Weights of a small GPT-style language model, trained from scratch on English Wikipedia.
Size: 8 layers, MLP 2048 SwiGLU, vocabulary 16384, 64.5M parameters.
Architecture: rotary positions, no biases in attention or MLP.
Training: a variant of Adam for these matrices, 1342M tokens.
MLP neurons of a small language model. Each row is named by its layer, matrix (down: output weights) and neuron, and shows model dimensions 384-479. Each number is 128 + 24 x the weight over its row's rms, rounded and kept within 0 to 255. A neuron's up and down rows have the sign that makes its largest values positive.
A block is one neuron, or neurons of one layer that tend to fire together. After each block is what it responds to, as a language model described it from the Wikipedia text at the highest values.

L5.down515 [137 143 104 111 173 119 211 144  81 124 126 143 128  93 138 135 134 160  95  94 104 160 147 119  79 185 146 100 133 154 105 135 112 122 150 105 148  98 111 138 146 106 134 165 103 113 134 152 141 101 105 118 140 110 136  93 120 151 136 117 197 139 123 122 141  94 143 155  79 106 140 119 140 149 180 142 131 142 157  97 129 171 138 146 155 121 144 164 141  94 136 116  96 146  79 150]
Subword pieces inside longer words, often foreign names or titles in tables and lists, e.g. "uit" in Muito, "qu" in Sequel, "echn" in Polytechnic.

L2.down358 [112 180 157 108 149 135 139 120 156 130 130 156 104 147 128 165 120 116 131 131 119 107 125 131 148 172 151 107 150 110  95 103 134 148 129 142 130 134 111 146 142 160 101 133 118 102 162 132 133 141 105 152  98  83 109 140 122 145 167 120 121 113 135  85  83  88 131  80 151 136 126 141 106 144 139  97 122  95 163 152 119 102 145 124 157 152 130 137 131 132 131 118 125 147 132 102]
L2.down904 [149 134 157 164 129 124 105 144 120 129 112 138 111 150 135 142 127 127 144 147 149 136  93 106 158 173  78  90 147 116 114 142  97 119 133 185 145 144 117 185 187  86 119  95  94 126 170 116 104 135 108 151 143 131 132 147 147 156 142 111  96 130 166  95 130 128  92 134 148 109 165 114 123 143  94 127 130 106 159 155 113 107 120 136 121 110  96 135 164 129 157 142 101 122 136 123]
L2.down1106 [175 140 157 104 110  76 129 158  83 102 110 108 146 187 121 138 134 148 127 164 162 137 155 142 121 161 159 125 155 131  75 136 137 146 111 149  96 125 117 176  99  74  69 171 124 124 133 115 166 163 114 177 143 140  89 138 152 109 112 148 131 146 170 122 116 118  47 125 110  98 101 109 113 123 120 142 144 161 122 127 159 119 167  99  92 119  92 135 105 149 152 134 139 124 139 143]
L2.down1225 [137 135 143 114 133 161 123 163 106 141 125 112 145 111 149 160 108 154 132 104 137 126 120 125 134  52 150 122 157 108 140 140  93 124 122 133  95 130 135  99  83 171  99 157 174 102 154 133 147 160 153 133 116  85  90 131 113 118 133 185 124 114 160 131 142 135 114 129 105 109 103 119  89 159 100 131 118 151 153 151 136 130 150 168 134 165 105 115 147 133 122 169 118 133 158 163]
L2.down1304 [177 114  80 138 167 147 138 136 143 139 132  83 119 126 152 143 162 140 138 114 125 108 163  87 141 121 126 120 165 126 107  93 158 139 139 146 117 154 117 154 123 126  95 118 173 127 107 133 123 140 177 143 127  91 132  84 188 148 129 126  77 145 117 106 117 122 100 134  85 139 136 147 122 131  99 138 102 116 147 115 124 165 152  65 158 123 103 148 106 188 173 151  99 129 160 110]
L2.down1890 [141 121 146 137  98 145 120 117 117 127  72 137 141 121 117 141 148 126 118 149 122 106 131 136 172 104 125 131 146 145  70 117 147 151 135 141 181 155 120 109 159 104 136 104 191 108 117 122  92 108 136 128 124 138 111 118 164 142 136 131 143 147 123 150 144 108 131 160 122 126 112 156 122 183 138 110 132  96  90 113 139 124 127 172 115 121 150 115 105 128 136 126 171 115 105 125]
L2.down1914 [122 129 166 158 135 164 118 121 138 136  85 134 117 168 147 146 134 114 133 116 125 101 140 109 179 158 136 100 111 146 115 147 137 157 112 144 110 126 129 122 109 122 131 132 116 134 177 143 123 156  88 116 131 162 139 141 138 107  95 119 143 164 113 147 148 144 100 139 117 127 104 116 106 127 116  98 195 154 168 121 147 139 134 122 144 157 138 129 123 140  97 122 139 149 124 152]
L2.down1938 [135 102 126 101  98 133 119 146 103 116 126 124 160 169 132 111 168 150 142 130 116 141 130 133  70 135 131 110 125 118  88 105 155 119 100 146 170 166 106 104 128 134 120 150 167  72 147 114 150 102  98 179 144 120 109 117 151 146 127 118 102 112 143 133 124 172 111  96 123 153 133 162 121 116  96 116 121 106  95 140 173 148  98  94  97 118 106  99 109 123 144 136 126 158 110 167]
Words that open a new clause about something just named, mostly relative which, who, that, where after a comma, also sentence-initial He, It, This, however.

L5.down1776 [112 128 155 137 109  90 128 126 173 123 140 141 151 123 138 143 139 179  90 132 115 123 142 150  95 151  86 124 136 140 194 133 179 192 126 108 131 144 118 129 145 112 154 125 162 142 111 128 132 129 137 150 137 105  96 109 129  98 170 142 136  98 138 120 140 130 141 115  91 129 146 114 136  98  92 118 134 120 143 130 127 135 162 101 123 116  87 149  94 137 128 105  94 125 148 109]
Words that begin a new clause as its subject, mainly relative which/who/that after a noun or comma, plus pronouns it/they, and table-row line breaks.

L2.down133 [126 145 114 105 108 117 107 113 114 101 128 103 150 188 171 161 119 132 115  94 147 130 166 139 136 131 147 153 104 116 108 135 109 133 110 159 154 140  85 148 132 134 109 151 133 107 119 100 164 134 102 149 123 114 127 118 130  96 150  96 122 153 148 123 133 126 166  93 122 127 148 127 141 115 154 146  83 136  77 121 148 123 127 128 117 150 163  99 146 125 133 134  94 119 152 107]
L2.down344 [ 81 149 109 166 138 114 131 142 117 108 121 112  98 132 120 125  85  71 151 139 136 132 140  95 134 106 117  86 103 121  73 114 125 139 125 116 139 100 124  93 132 100 146 143 141 149 137 121 117  90 119  94 176 117 185 183 139 143 132 147 149 103 151 130 126 155 130  99 129 118 151 133 120 161 138 142 106 151 116  76  74 136 109 154 107 124 135  98 181 153 132 113 119 123 120 165]
L2.down635 [107 121 138 138 178 127 158 111 129 103 106 127 136 120  93 114  89 135 127 144  81 128 183 161  77 153 135  73  95 148 155 105 140 139 164  86 130 128 140 164 145 160 169 145 141 156 143 154  98  98 137 114 131 121 144 117  90 147 117 123 157 104 139 177 118 132 137 124 113 124 153 112 137 113 133 118  74 149 145 107 139 150 154 170  92 129 170 134 136 166 144 104 111 104  91 136]
L2.down1020 [ 77 108 146 154 108 151 143 152  91  82 118 141 106 164 137 101 128 118 106 116 158 101 123 120 147 139 126 157  71 114 123 114  82 119 109 144 109  91 119 109 149 157 170 161 159 119 148 154  87 129 184 133 141 152 117 153  90 156 133 116 133 119 185 103 171 156 135  86 149 125 127 150 132 129 108 115  88 149 133  84 132 104 112 116  99 149 136 131 114 156  79 151 133 106 137 139]
L2.down1094 [111  91 168 140 131 101 170 121 127 138 126 133 118 120  98 133 105 132 134 134 129 116 173 172 141 105 121 168 131 102  97 100 123 115 185  88 123 118  69 148 115 158 118 121 154 115 124 101 140 149  81  86 137 107 135 107 140 131 110 125 132 158 107 131 121 137 139 144 120 181 104 119 124 153 127 166 134 106 109 127 117 123 117 110 130 107 102 157 118 132 110 105 114 137 106 130]
L2.down1373 [102 127 112 152 130 110 120 152 117 123 115 151  97 151 111 110 115 140 128 137 126 108 120 124 112 164 173 144 126  92  92 124 114 129 173 156 112 117 174 124 105 139 139 113 127 131 160 121 128  93 155 134 135  73 134 138 142 153 111 111 115 117 123 131 117 135 147 121 148 140 133 116 122 128 115 161 134 139 142 116 132 156 109 129  85 116 153  91 128 122  90 137  83 130 137 153]
L2.down1856 [ 96 123 121 154 124 120 138 133 114  98  90 130 162 161 121 116 120 144 128 121 100 108 113 185 155 167 143 115 138 113  93 145 124 115 135 128 118 117 144 156 119 123 186 104 113 137 145 133 124 117 132 137 141 147 192 125 121 135 114 129 163 136 125  85  79 123 142 140 107 112 136 141  93 135 125 115 124 138 124  92 117  88 175 142 100 187 115 113 129 184 108 100 131 162 141 137]
L2.down1981 [107 119 142 153 132  94 141 117 148 132 149  97 119  78 131  84 179 141 119 144 112 121 146  72 138 106 122 160 124 154 126 110 147 136 179 119 147 126 160  82 107 157 162 133 107 161 138 117 148 124 129 122 120 103 172 127 129 155 174 112 133 115 154 130  80 108 134 132 137 109 102 148 112 120 177 101 111 133 128 101 143  85  69 107 105 121 146 122  97 135  71 111  99  90 124 132]
Fragments that continue a word or name begun by the previous token, such as "cy→t" (cytokine), "Cy→ber", and "Pro→Cycling".

L3.down4 [ 85 167 134 108 144 114 115 127 133 140 130 134 176  90 151  90 111  82 109 114 122  97 112 135  86 120 128 104 122 159 118  89 154 145  96 146 180 145 106  93 125 102 125  89  96 145 140 131 113 101 145 108  75 192 132  96  80 135 102 176 134 137 127 129 120 180 126 102 140 108 115 113 149 142 128  67 122 177 138 130 126 137 142 142  71 143 175 131 150 169 148 105 141 124 195 124]
L3.down19 [139 116 120 130  83 135  90 133  38 118 128 137 104 141 109 148 102 147 128 163 181 143 197 131 166 164 116 109 156 109  92 132 102 166 129 108  91 100  86 142 113 111 106 123 112 138 112 106 105 126 146 104 150 145 152 130 168 179 124 114  95 160 151 117 130 137 111 109 162 143 108 106 153 112 143 122  90 100 152 134 101 140 132  86 164  88 106 144 103 108 133  97 148 104  97  49]
L3.down587 [141 125  96 118 151 119 105 131 102 109 145 109 145 114 160  75 142 154 133 117 123 125  94 137 151 129 135 145 124 132 151 127 104 122 138 127 139 102 130 102  79 140 140 158 154 125 134 120 137 123  75 112 131 123 123 111 111 120 118  92 127  93 113 105 139 134 121 164 113 137 139  90 103 120 112 147 109 119  91 116  98 125 103 115 116 162  79 147 125 136  91 119 157 126  84  70]
L3.down601 [112 148 130 152 131 110 120 106  95  93 139 139 145 132 128 113 133 118 125 106 173 135 136 120 178 148 107 174 123 112  86 174 100 130 139 143 142 111 150 126  77 111 157 112 117 126 133 123  91 126 111 130 117 162 136  77 128 119 144 124 130 154 131 100 107 107 174 134 142 137 144  77 137 147 121 121 132 145 147 143 180 170 118 125  88  98 146  87 157 118 135 150 155 132 110 141]
L3.down653 [135 112 113 134 122 116  80 167 116 152 145 143  76 127 122 123 136 132 140 102 156  98 105 164 104 139 126 101 125 140 112 105 101  78 134  94 114 151 122 130 128 136 149 162 148 115 137 153 119 128 143 121 132 142 100 122 141 106 125 154 107 126 124 174 128 134  88 141 111  99 138 126 125 145  71 102 115 176 129 140 100 161 124 104 114 146 114  88 125 120 113 124 126 116 173 150]
L3.down773 [136 127 105 131 101 120  94 126 114 124 129 156 141 108  69 123 127 134  96 161 134 147 156 162 133 116 126 147 174 135  92 141 152 106 108  95 103 117 150 152 127 150  67 164 129 108 152 133  91 140 109 143 120 125 102 164 110 106 120 149 136 115 116 108 134 129 126 113 128 149 118 126 126 105 128 103 131 118 142 146 157 112  45 169 117  95  97 135 144 108 131 116 154 115  93 142]
L3.down1692 [152 139 103 112 155 108 135 135  86 119 142 161 156 119 135  77 109 161 137 127 130  97  85 120 167 161 122 115  89 128 110  76 115 144 116 103 105  91 130 170 120 164 118 146 141 120 143 111 153 131 180 127 135 139 102  99  91 133 138 140 138 141 124 122 127 161  88 117 148 107 104 125 125 141 121  88 107 122 114 160 114 123 113 113 121 117 142 114 131 135 150 143 148 172  99 154]
L3.down1860 [102 181  79 145 153 138 138 153 120 120 133 148 146 130 127 113 139 146 167 146 129 127 104 100 132 177 129 119 137 128 136 106 106 159 142 102 149 140 103  76 105 127 137 136 144  88 115 151 120 106 182 121 153 153 127 160  86 148  82 157 118 197 113 147 121 116 137 107 121 132 100 130 155  95 114 136  80 180 179 123 159 127 166 147 135 122 166 121 181 167  89 117 152 118 125 147]
The preposition right before a named person or organization, mainly by after passive verbs like Edited by, directed by, Succeeded by; also to, at, of.

L3.down348 [183  94 132 151 139 127 135 160 114 168 125 123 129 119 106 147 123 126 122 114 108 168 131 146 147  88 177 119 101 164  92 151 191 104 128 134 160 147 134 140 152 112 136 141 109 144 106 168  77 145 124 155 153 103  99 131 152 124 100 128 121 116 115 140 142 137  98  67 126 149  94  79 103 155 170 142 101 143 112 111 114 117 116 139 127 147 170 173 104 132 139 143 135 107 133 151]
L3.down399 [109 108 123 125 163 132 170 116 111 117 141 198 122 153 111 107 127  98 146  98 114 128 104 134 124  99  85 116 116 124 121 143 153  73 104 135 127 102 156 129 116 122 111 166 117 121 135 150 130 111 159 152 124 142  78 110 167 162 119 119 140 167 150 127 144 116 114 132 144 196 136 156 138  99  86 126 103  90 146 128 156  98 164 113 164 139 113 112  69 105 146  73 120 135 110 124]
L3.down980 [111 114 142  88 169 120 144 135 136 122 183 141 115  78 112 111 105 155 147  88 137 138 108  90 129 144 134 106 122 131 137 133 134 148 112 129 121 117  98  90 138 123 153  88 124 119 112 122 158 137  91 123 115 136  87 144 105 127  90 177 149  78 137 107  91 123  89 147 119 100  88 114 128 119 156 138 120 131 194 118 176 148  87 137 109 163 128 108 165  80 164 118 184 146 144 153]
L3.down1178 [112 148 107 156 119  89  77 132 108 159 144 165  99  98 130 117 131 135 132 132 163 102 114 109 135  88 152 113 143 150 174 140 148 112 114 161 129 120 132 138 133 121 142 151 139 121 160 116 119 167 145 132 130 100 160 130 116 125  94 123  74 151 119 144 117 128  74 149 144 121 147 145 132 122  93 114 154  82  82 130 140 125 147 153 118 106  83 137 180 117 164 129  97 135 126 108]
L3.down1268 [153 157 143 121 137 170 108 147  93 148 127 128 125 146 158 152  89 160 151 128 121 145 144 147 104 126 124 152 154 142  70 116 120 138  93 140 131 168 151 126 125 173 139 129 142 107  92 116 159 103 135 131 115 130  81 151 156 148 168 115 136 144 122  99 111 132 156 136  71  50 128 135  98 142 121 133 134  94 120 121 125 113 134  99 141 158 145 136 113 138  99 168 149 182 154 161]
L3.down1285 [149  82 164 144 138 139 107 160 107 120 117 124 131 126 128 113 104  96 101 141 147 102 122 184 111 101 133 137 116 165 127 135 143 152 104 109  98 100 107 162 137 143 120 155 165  95 180 156 120 180 108 139 113 154 135 111 149 116 155 101 140 139 121 162 150 111 107  76 132 144  81 153  96 146 128 146 140 111 109 118 103 116 164 145 149 157 114 127 104 123 116 171  88 135 118 116]
L3.down1435 [139 146 102 143 136 148 141  91 129 110 116 130 132 159 177 121 100 143 113 153 109 119 127 121  91  96 123 115 123 140 110 129  73 118 121 130 170 137  52 120 162 131 111 107  96  70 105 139 142 133 121 139 143 136  76 132 134 116 145 114  96 135 127 128 110 139 149 109 136  87 114 108 122 103 120 101 178 150 103 110 150 133 134 123 142 135 162 103 151 129  73 114 122 179 156 114]
L3.down1719 [152 141 128 102 163 101 126  80 163 102 186 102 106 116 150 154 115 116  96 145 124 142 125 168 145 109 127  98 112 107 111 118 116 129 159 132 128 105  85 143 131 143 138 147  86 171 140 101 125 151 165 158 123  91 153 149 133 110 148 131 106 145 146 113 127 156  89 140 124 111 125 109 118 102 134 134 126 105 118 139  92 121 138 111  98 159 144 107 177 132 122 129 101 121 132 129]
Prepositions such as of, for and with right after an office or institution noun (Department of, Minister of State for, officer with), plus career after a field word (tennis career) and year digits (2016).

L2.down263 [153 128  87 133 150 159 162 103 143 134 184 143 112 155  72 154 127 119 136 159 137 120 110 139 129 131  76 126 154 132 107 131 166 129 142 152 107 106 138 123 127 103 158 161 140  84 145 104 103 131 142 100 129  99 128 129 135 133 118 152 140 136 137 157 103 141 140 133 122 142 145 129 131 157 104  75 135 157 104 150 139 135 156 138 128 136 116  92 112 128 143 125 133 116 111 122]
L2.down304 [109 115 169 146 145 115  95 123 149 153 125 128 110 114  95 131 190  95 120 130 150 114 178 122 139 146  90 136  98 112 123 147 126 142 140 107 150 143 109 160 129 126 101 127 110 117  95 100  91 104 136 119 103 135 132 131 116 124 141 130 100 129 206 104 127 152 107 113 149 130  99 117 122  94 156 149 118 126  93  89 142 112  95 120 134 146 136 161 120 137 116 125 132  88 148 156]
L2.down323 [126 114 159 148 154 117 106 116 143 126  87 128 109 176 103 111 112 147  89 150 139 152 140 143 122 137 111 124 125 131 161 127 121 132  96 126 139 147 127 154 141 110 112 185 114 155  79 143 103 115 145  94 151 104 167 158 148 109 121 184 121 166 132 135 187 124 154 127 102 120 175 114 129 142 147 125 126 111 107 152 117  73  99 112 153 112 101 112  77 150 140 129 112 105 146 139]
L2.down679 [137 138 109 160 129 144 127 123 114 146 166 129 122 137 131 129  90 131 137 118 101  96 128 117 162 128 138 145 137 131 104 105  91 116 141 129 116  80  93 132 161  97 140 124 138 145 162 148 141 128  91  81 104  96 136 119 138 141 152 152 161 153 178 134 121 101 113 129 103  95 141 136 103 118 162 108 149 130 140 147 125  91 154 134 167  97 135 104 105 151 102 152 146 115 165 132]
L2.down1009 [144 118 113 144 104 166 130 123 126 127 140 121  93  94  89  87 134 123 112 123 182 132 135 126 105 157 140 134 141 112  83 128 103 158 108 124  98 131 122 126 128 126 128 147 175 144 166 160 103 103 142 111 127 158 113 118  90 129 117 156 112 161  93 164 157 147 129 125 133 120 128 146  89 128 131  98 158 161 116 149 139 142 125 145 104 109 125 151 124 102 123 128 119 104 158 170]
L2.down1351 [151  99 143 122 110 102 107 134 153 139 144 152 112 105 129  77 133 136 161 140 127 106 161 119 157 108 110 128 126 103 109 144 149  83 114 132 149 110  87 125 154 123 114 151 111  92 107 146  95 135 149 113  88 117  78 158 163 131  71 116 164 121 106  92 120  96 120  94 135 118 114 153 112 170 178 129 115 128 108 167 156 162 114 124 172 164 141 119 115 125 127 126  86 142 130 122]
L2.down1503 [151 170 148 180 175 102 107 151 183 102 126 127 125 143 121 125 132  91 113 145 133 146 147 122 150 100 138 116 158 142 116 151 135 125 115 116 142 122 137 126 118 184 122 124 143 114 104 114  94 199 125 113 123 110 149 139 137 106 116 116 136 115 136 136 113 124 143 127 133 141 137 164 112 116 104 123 144 145 100 174 133 119 122  94 105 134 128 137 150 131 179 160 134 119 124 140]
L2.down1799 [176 135 145 109 124 136 151 123 140 144 163 107 129 157 150 114 123 146 147 138 113 119 161 138 142 134  74 160 127 146 123 133 137 122 131 132 124 126 142 113 136 166  98  96 162 115 116 128  71 154 149 126 174 106 105 160 107 188 135 127 116 165 110 165 100  87 114 142 117 139 127 117 143 128 104 156 120 138 133 129 119  68 116 154 114 156 150 142 128 125 109 124  87 105 131  95]
Prepositions such as of, for, at right after a job title or role, linking it to the organization, e.g. Director of, Chairman of, editorial director for.

L3.down90 [174  91  89  96 114 115 117  93  77  84 121 143 117 118 153 131 112 128 189 131 115 142 118 110 121 125 124 141 134 132 123 139  87 121 135 151 114 137 101  96 152 125 148 120 123 151 159 147 105 141 115 110 112 108 121  67 136 148 134 141 175  78 138 109 135 153  96 144 101 125 143 131 137 132 140 124 121 135 116 128  91 131 137 130 107 122 161  87 152 103 117 130 159 148  85 125]
L3.down450 [102  99 134 128 111 104 134 153 159 133  98 136 126 166 117 122 132 149 136 107 153 138 103 153 161 118 174 199 129 112 112 137 100 119  73 141 103  98 111 135 107 133 120 109 121 137 132 186 142 123 140 105 105 160 132 119 137 128 131 123 114  86 147 119 145 117 126 116 123  99 138 119  90 138 152  91 145 122  79 130 109 140 153 164 148 132 150 155 135 102 117 137 134 142  54 134]
L3.down1140 [140  92 123 117 179 101  78 100 130 102 122 168 114 150  85 138 127  95 119 157 112 123 111 115 128 142 115 156 146 165 105 120 121 140 138 120 144 127 142 107 122 130 149 160  98 158 104 104 121 156 150  93 111 105 116 135 139 133 101 126 162 110 114 119 128 139 114  90 141 112 151 156 103 147 149 128 101 128 171  98 106  70 105 110 141 136 121 121 129 171 154 126 164 107 160 109]
L3.down1250 [120 110 131 137 115 116 122 131 106 142  85 154 107 145 132 133 129  82 104 151 147 117 133 118 133 161 111 137 138 141 140 126 166 126 109 152  96 125 141  97 116 119 187 132 154 126 103 158 166  81 135 110 110 135  98 106 179  88 133 120 150 155 103 145 123  97 114  88 140 150 136 122 163 124 117 133 128 155 105 157 147 157 100  84 157 147 126 140 101 149 160 149 135 105 141 133]
L3.down1417 [143 120 143 148  66 121 155 148 153  97 106  71 154 120 112 143 143 156 142 146 100 119 133 154 164 155 109 122 116 172 128 122 138 115 126 127  97 126  94 123 118 111  97  98  95 100 128  72 144 115 134 101 117 184 120 119 139 121 127 157 202  91 149  85  80 132 107 122 106 119 126 127 127 129 161 114 131 107  95 134 144 122 122 125 134  96 149 158 125 168 132 155 160 148 117 148]
L3.down1497 [163 112 121 122 164 132 139 127 118 182 118 124 131 130 152 141  94 144  98 131 119 134 132 154 119 106 143 135  64 107  90 145 145 103 105 117 128 190 154 132 142 117 114 150 130  99 130 120  93 130 136 170 156 134  95 108 119  90 129 149 123 129 112 108 103 168 120 107 123 124 117 115 128 160 120 136 127 138 151 127 146 121  71 149 138 113 122 120 111 112 149  98 119 140 136 156]
L3.down1547 [162  87 103 125 112  94  90 141 130 128  92 128 163 142 148 144  95 131 123 114 116 159 124 156 146 138 143 110 138 150 131 128 160 147 130 183 139 113 165 138 122 142 115 145 119  96 125 133 143 125 141 127 122 114 108  86 124 122 115  81 138 103 112  93 140 103 119 125 108 153 136 147 144 161 139 120 100 137 153 142 136 136  67  79 131 141 106 139 166 148 159  99  96 111 135 127]
L3.down1973 [160 106 152  65  94 146 109  73 206 113 151 138 119 120 137  92 130 157 116 109 141 152 119  98 120 107 170 133 126  96  92 115 135 150 152 109 113 127 136 148 112 146 141 116 107 118 134  89 153 181 145 116 116 156 121 157 114 134 106  95 117 138 133 141 105  99 112 151 130 124 116 108 124 148 133 100 166 138 152 107 133 145 109 143 126 118 105 119 142 149 115 168 124  85 176 129]
The token right after a lone capital letter or short fragment that begins a code, name or abbreviation, mostly hyphens as in K-9, B-side, X-ray, also periods (A. N.).

L3.down18 [ 94 160 118 122 164 197  91 111 148 143 118 119 115 107 118 128 115 124 136 142 136 165 108 160  77 112 122 139 110 160  62 122 133 141 127 154  96 163 105 159 163 153 109  82 105 122 103 154  37 150 123 101  82 146 100  96 139 132 122 153 116 118 129  98 158 133 114 140 158 123 167 143 126 144  97 130 113  95 145 122 112 107 138  82 136 105  95 133 149 156 140 153 122 158 120 137]
L3.down267 [ 83 136 110 119  94 122 111 154 118 112 113 125  96 133 101 165 172 126 110 109 150 173 145 132 108 127 148  91 135 103 163 140 120 134 136 158 120 148 137 140 163 111 125 111 107 135 158 175  87 121  92 151 138 151  86 143 144  97 124 154  97 133 114 128 140 115 111 136 127 135 134 119 136 143 137 100 146 165 115 127 120 104 125  84 104 128 151 106 139 156 146 127 122 113 127 132]
L3.down342 [ 75 102 112 126 138 118 142 123 143 120 131  99 105 123 158 136  95 149 103  92 107 184 176 149 133  99 115 151 132 105 168 100 143 125 145 132 116 153 147 121 113 138 112 114 125 142 135  79  92 105 167 131 115 103  94 138 116 148  99  99 146 116 143 168 153 164 105 105 126 124 120 141 104 160 119 145 143 126 131 120 163  91 109 117 115 120 142  98 137 110 148 100  93  93  78 134]
L3.down369 [121  90 118 125 142 108 144 157 119 165 126 126 146 135 142 127 165 168 134  68 158 141 130  97 133 138 104 125 107 114 126 121 168 109 132 153 143 134 125 170 133 138 130 173 113 131 121 123  84 167 143 137 137 135  88  74 126 130 117 146 104  87 135 125 157 169 123 114 120 104 119 118 116 140 135 118 121 132 139 116 128 166 136 105 102 131  95 107 122 155 139 144 101 113 132 102]
L3.down506 [130 127 100  85 104  91 117 120  97  98 152 115 120  91 149 106 124 149 104  79  87 124 120 130 181  97 152 130  72 123 139 155 125 122 141 144 159 119 137 120 155 104  89 159  91 200 122 116 111 128 133 153 127 124 140 129 151  99 139 148 143  84 159 109 146 112 118 136 107 140 110 114 137 191 146 151 131 122 129 141 102 144 132 151 143 142  90 104 138 111 105  84  90 166 121 151]
L3.down1246 [136 175  88 123 106 111 109  91 146 115 135 115 154 157 126 132 144 124 114 163 148 139 122 161 161 158 151 117 132 161 102 121 166  92 140 152  98  60  98 118 107 108 148 130 157 133 105 152 119 141 126 130 158 153 150 108 113  73 157 158 143 123 162  96 121 122 124 124 132 117 145 163 132 133 119 115 128  95 111 125 174 178 141  78 146 130 111 144 137 150 111  96  87 144 112 138]
L3.down1628 [179 123 130 127 132 117 183 133 110 142 136 154 122 108 121 113 120 144 129 141 104 101 151 139 126 146 134 115 166 134 148 152 142 105 119 119 132 144 114 138 145  88 155 146 145 159 132 163 110 116 139 126 106 103 134 151 118 107 118 118 120 147 135 103 106 136 138 130 108 135 109 139 127 102 112 109 123 119  91 124 165 113 111 114  98 138 142 122 147  91 169 186 102 117 118 121]
L3.down1883 [128 166 113 128 124 106 103 133 141  95 155 160 127 142 154 133 100 122 138 130 148 172 104  99 163 118 116 128 140 124 120 139 115 131  91 153 111 143 117  95  98 106 153 106 146 144 151 137 103 125 145 163 121 116 114 115 119 110 144 103 111 166 122  78 145 178  83  89 142  96 137 105 183 142 114  82  70  78 166  96 167 125  94 155 134 159 123 176  94 180 118 120 168 145 175 166]
Relative pronouns that open a clause after a noun, such as that, which and who in "teams that withdraw" and "alone who was", plus some also/to and stray word-piece tails.

L2.down174 [117 121 138 128 151  85 128  92 129 121 120 145 142 146 121 138 164 158 129 110 147 163 115  97 135  66 117 147 118 111 144 128 122 112 147 100 166 134  86 129 114 142 176 130 140 127 147 152 150 118 161 117 157 142 138 116 151 109 144 146  74 110  95 140 160 136  93 149 124 118 123  99 142 134 143 126  68 158 140 125 113 143  97 151 128 103 147 138 153 128 148 194 182 102  96 131]
L2.down536 [ 96 147  59 116 124 127 171 131 123 150 123 104 133 119 112 155  98 173 104  84 154  76 133 129 157 149 113 147 119 105 108 109 118 130 136 110 120 155 124 151 112 167 111 100 128 166  96 106 118 125 103 105 123 136 128 148 107 135  98 175 151  97 107 187 101 131 132 160 144 117 122 142 130 151 122 118 152 143 153 129 116 104 146 140 100 139 122 148 124 178 166 141 120  93 130 162]
L2.down574 [150 127 139 177 158 131 140 126 110 142 145 140 137  94 134 160  90  82 165 101 121 134 129 122 125 143 137 111 141 120 115 134 106 160 161 137 132  89 133  97 105 131 118 125 129 144 135 126 124 118 116 104 168 130  96 126 136 170 138  75 143 121 147 130 113 118 111 148 135 131  97 162 119 114  99 100  88 109 127 153  93  97 118 145 136 119 106 145 148 139 119 103 150 100 112 163]
L2.down733 [124 117 179 131 116 177 108 138 141 126 107 144 139 132 157 127 122 137 140  97 138 121 149 134 136 134 153 138 114 174 132 172 139 124 131 143  94 122  89 133 183 111 158 173 118 102 103 126 160 114 103 135 160 100 101 116 179 126 130 133 133 111 151 121 119 116 149 124 147 150 131 147 123 110 146 155 161 102 140 162 120 136 161  55 125 136  96 139 127 109 116 114 122  45  71 155]
L2.down775 [ 89 172 124  92 156 139 137 144 153 124 121 116 137 100 118 111 125 129 124 121 113 120  97 154 154 173 123 122 131 151 129 157 140  77 128 120 113 161 139 128 121 147 142 119 116 100 139 122 134  97  85 148 143 141 137 122 118 130 120  91  95 109 104 163 126 117 137  89 152 117 138 123 114 143 142 123  97 126 103  99 129 115 107 137 125 149 112 118 143 117 127 111 142 132 174 118]
L2.down853 [158  94 101 166 154 117 128 129 130 119 169  97 149 120 143  99 121  98  92 132 143 139 148 139 109 133 131 138 143 110 146 139 143 146 129 131 125 122 126 127 151 145 118 151 122 121 114 152 124 141  93 136 149 153 157 126 133 121 103  99 122 136 134  79 154  89 124 124 143 129 136  45 115 114 144 174 123 124 141 118  79 130 151 146 148 157 141 153 137 136 125 135 146 126 105  90]
L2.down1398 [154  88 149 128 120 150 123 105 118 126 129 141 150 157 129 110 100 136 134 101 148  96 153 106 127 123 112 128 144 138 138 170  97 133 154 152 142 106 148 127 130 124 116 131 101 152 117 131 108 142 163 125 140 132  97 115 142 127 101 159  94 165 160  88 115 113 137 114 154 143 116 144 162  88 114 116 182 177 143 138 106 111 104 111 119 138 114 117 139  94  96  96 157 138 109 107]
L2.down1534 [173 175 134 153  88  97 130 122 112 130 133 142 122 130 144 134 132 118 170 152 183 149  97 133 158 127 119 118 110  87 131 143 120 107 113  89 143 112 127 126 113  78 141 115 143 125 119 146 120 168 157  99 164 143 106 115  92 124 114 152 126 144 127 153 128 119 125 119 135 102 145  97 144 130  86  94 151 112 163 167 150 140 138  99  97 158 151 146 147 155 141 127 141 157 130 124]
Prepositions and separators right before a named agent, mostly passive "by" (arrested by, ordered by) plus infobox colons like Producer: and table pipes before a party name.

L5.down1370 [ 96 159 151 138 137 108 133 149 110 165 123 141 114 143 141 104 118 142 136 148 143 157 139 128 130  81 151 143 111 126 156 138 108 141 114 110 127 121 126 130 125 121 109 124 142 150 170 120 100 187 114 149 140 115 154 161 148 106 112 152  59 141 178 121 160 133 106 122 129 140 129 105 104 159 131 101 155 151 145 146 136 140 138 151 106 113 112 119 126 115 137 105 142 147 138 120]
The preposition by after passive verbs naming an agent, as in released by, organized by, interviewed by; also via, according to, and disc(iple).

L5.down637 [111 138 126 139 136  93 103  84 127 154 140 143 108 128 108 126 105 161 118 139 157 109 110 108 115  93 133 136 139 142 133 142 104 113 148  82 148 143 127 116 113 137 105 112  95 132 133  75 124 100 175 167 129  95 139 140 105  96 114 145  97 144 134 170 124 117  90 100 112 114 121 109 115 147 154  97 160 133 128 152 103  84 138  96 152 121 167 122 122 167 144 137 148 130 142  95]
Prepositions such as with, of, by, at, to that link a person or thing to the organization, group or club named next, e.g. "season with the club", "members of the family", "signed with Capri".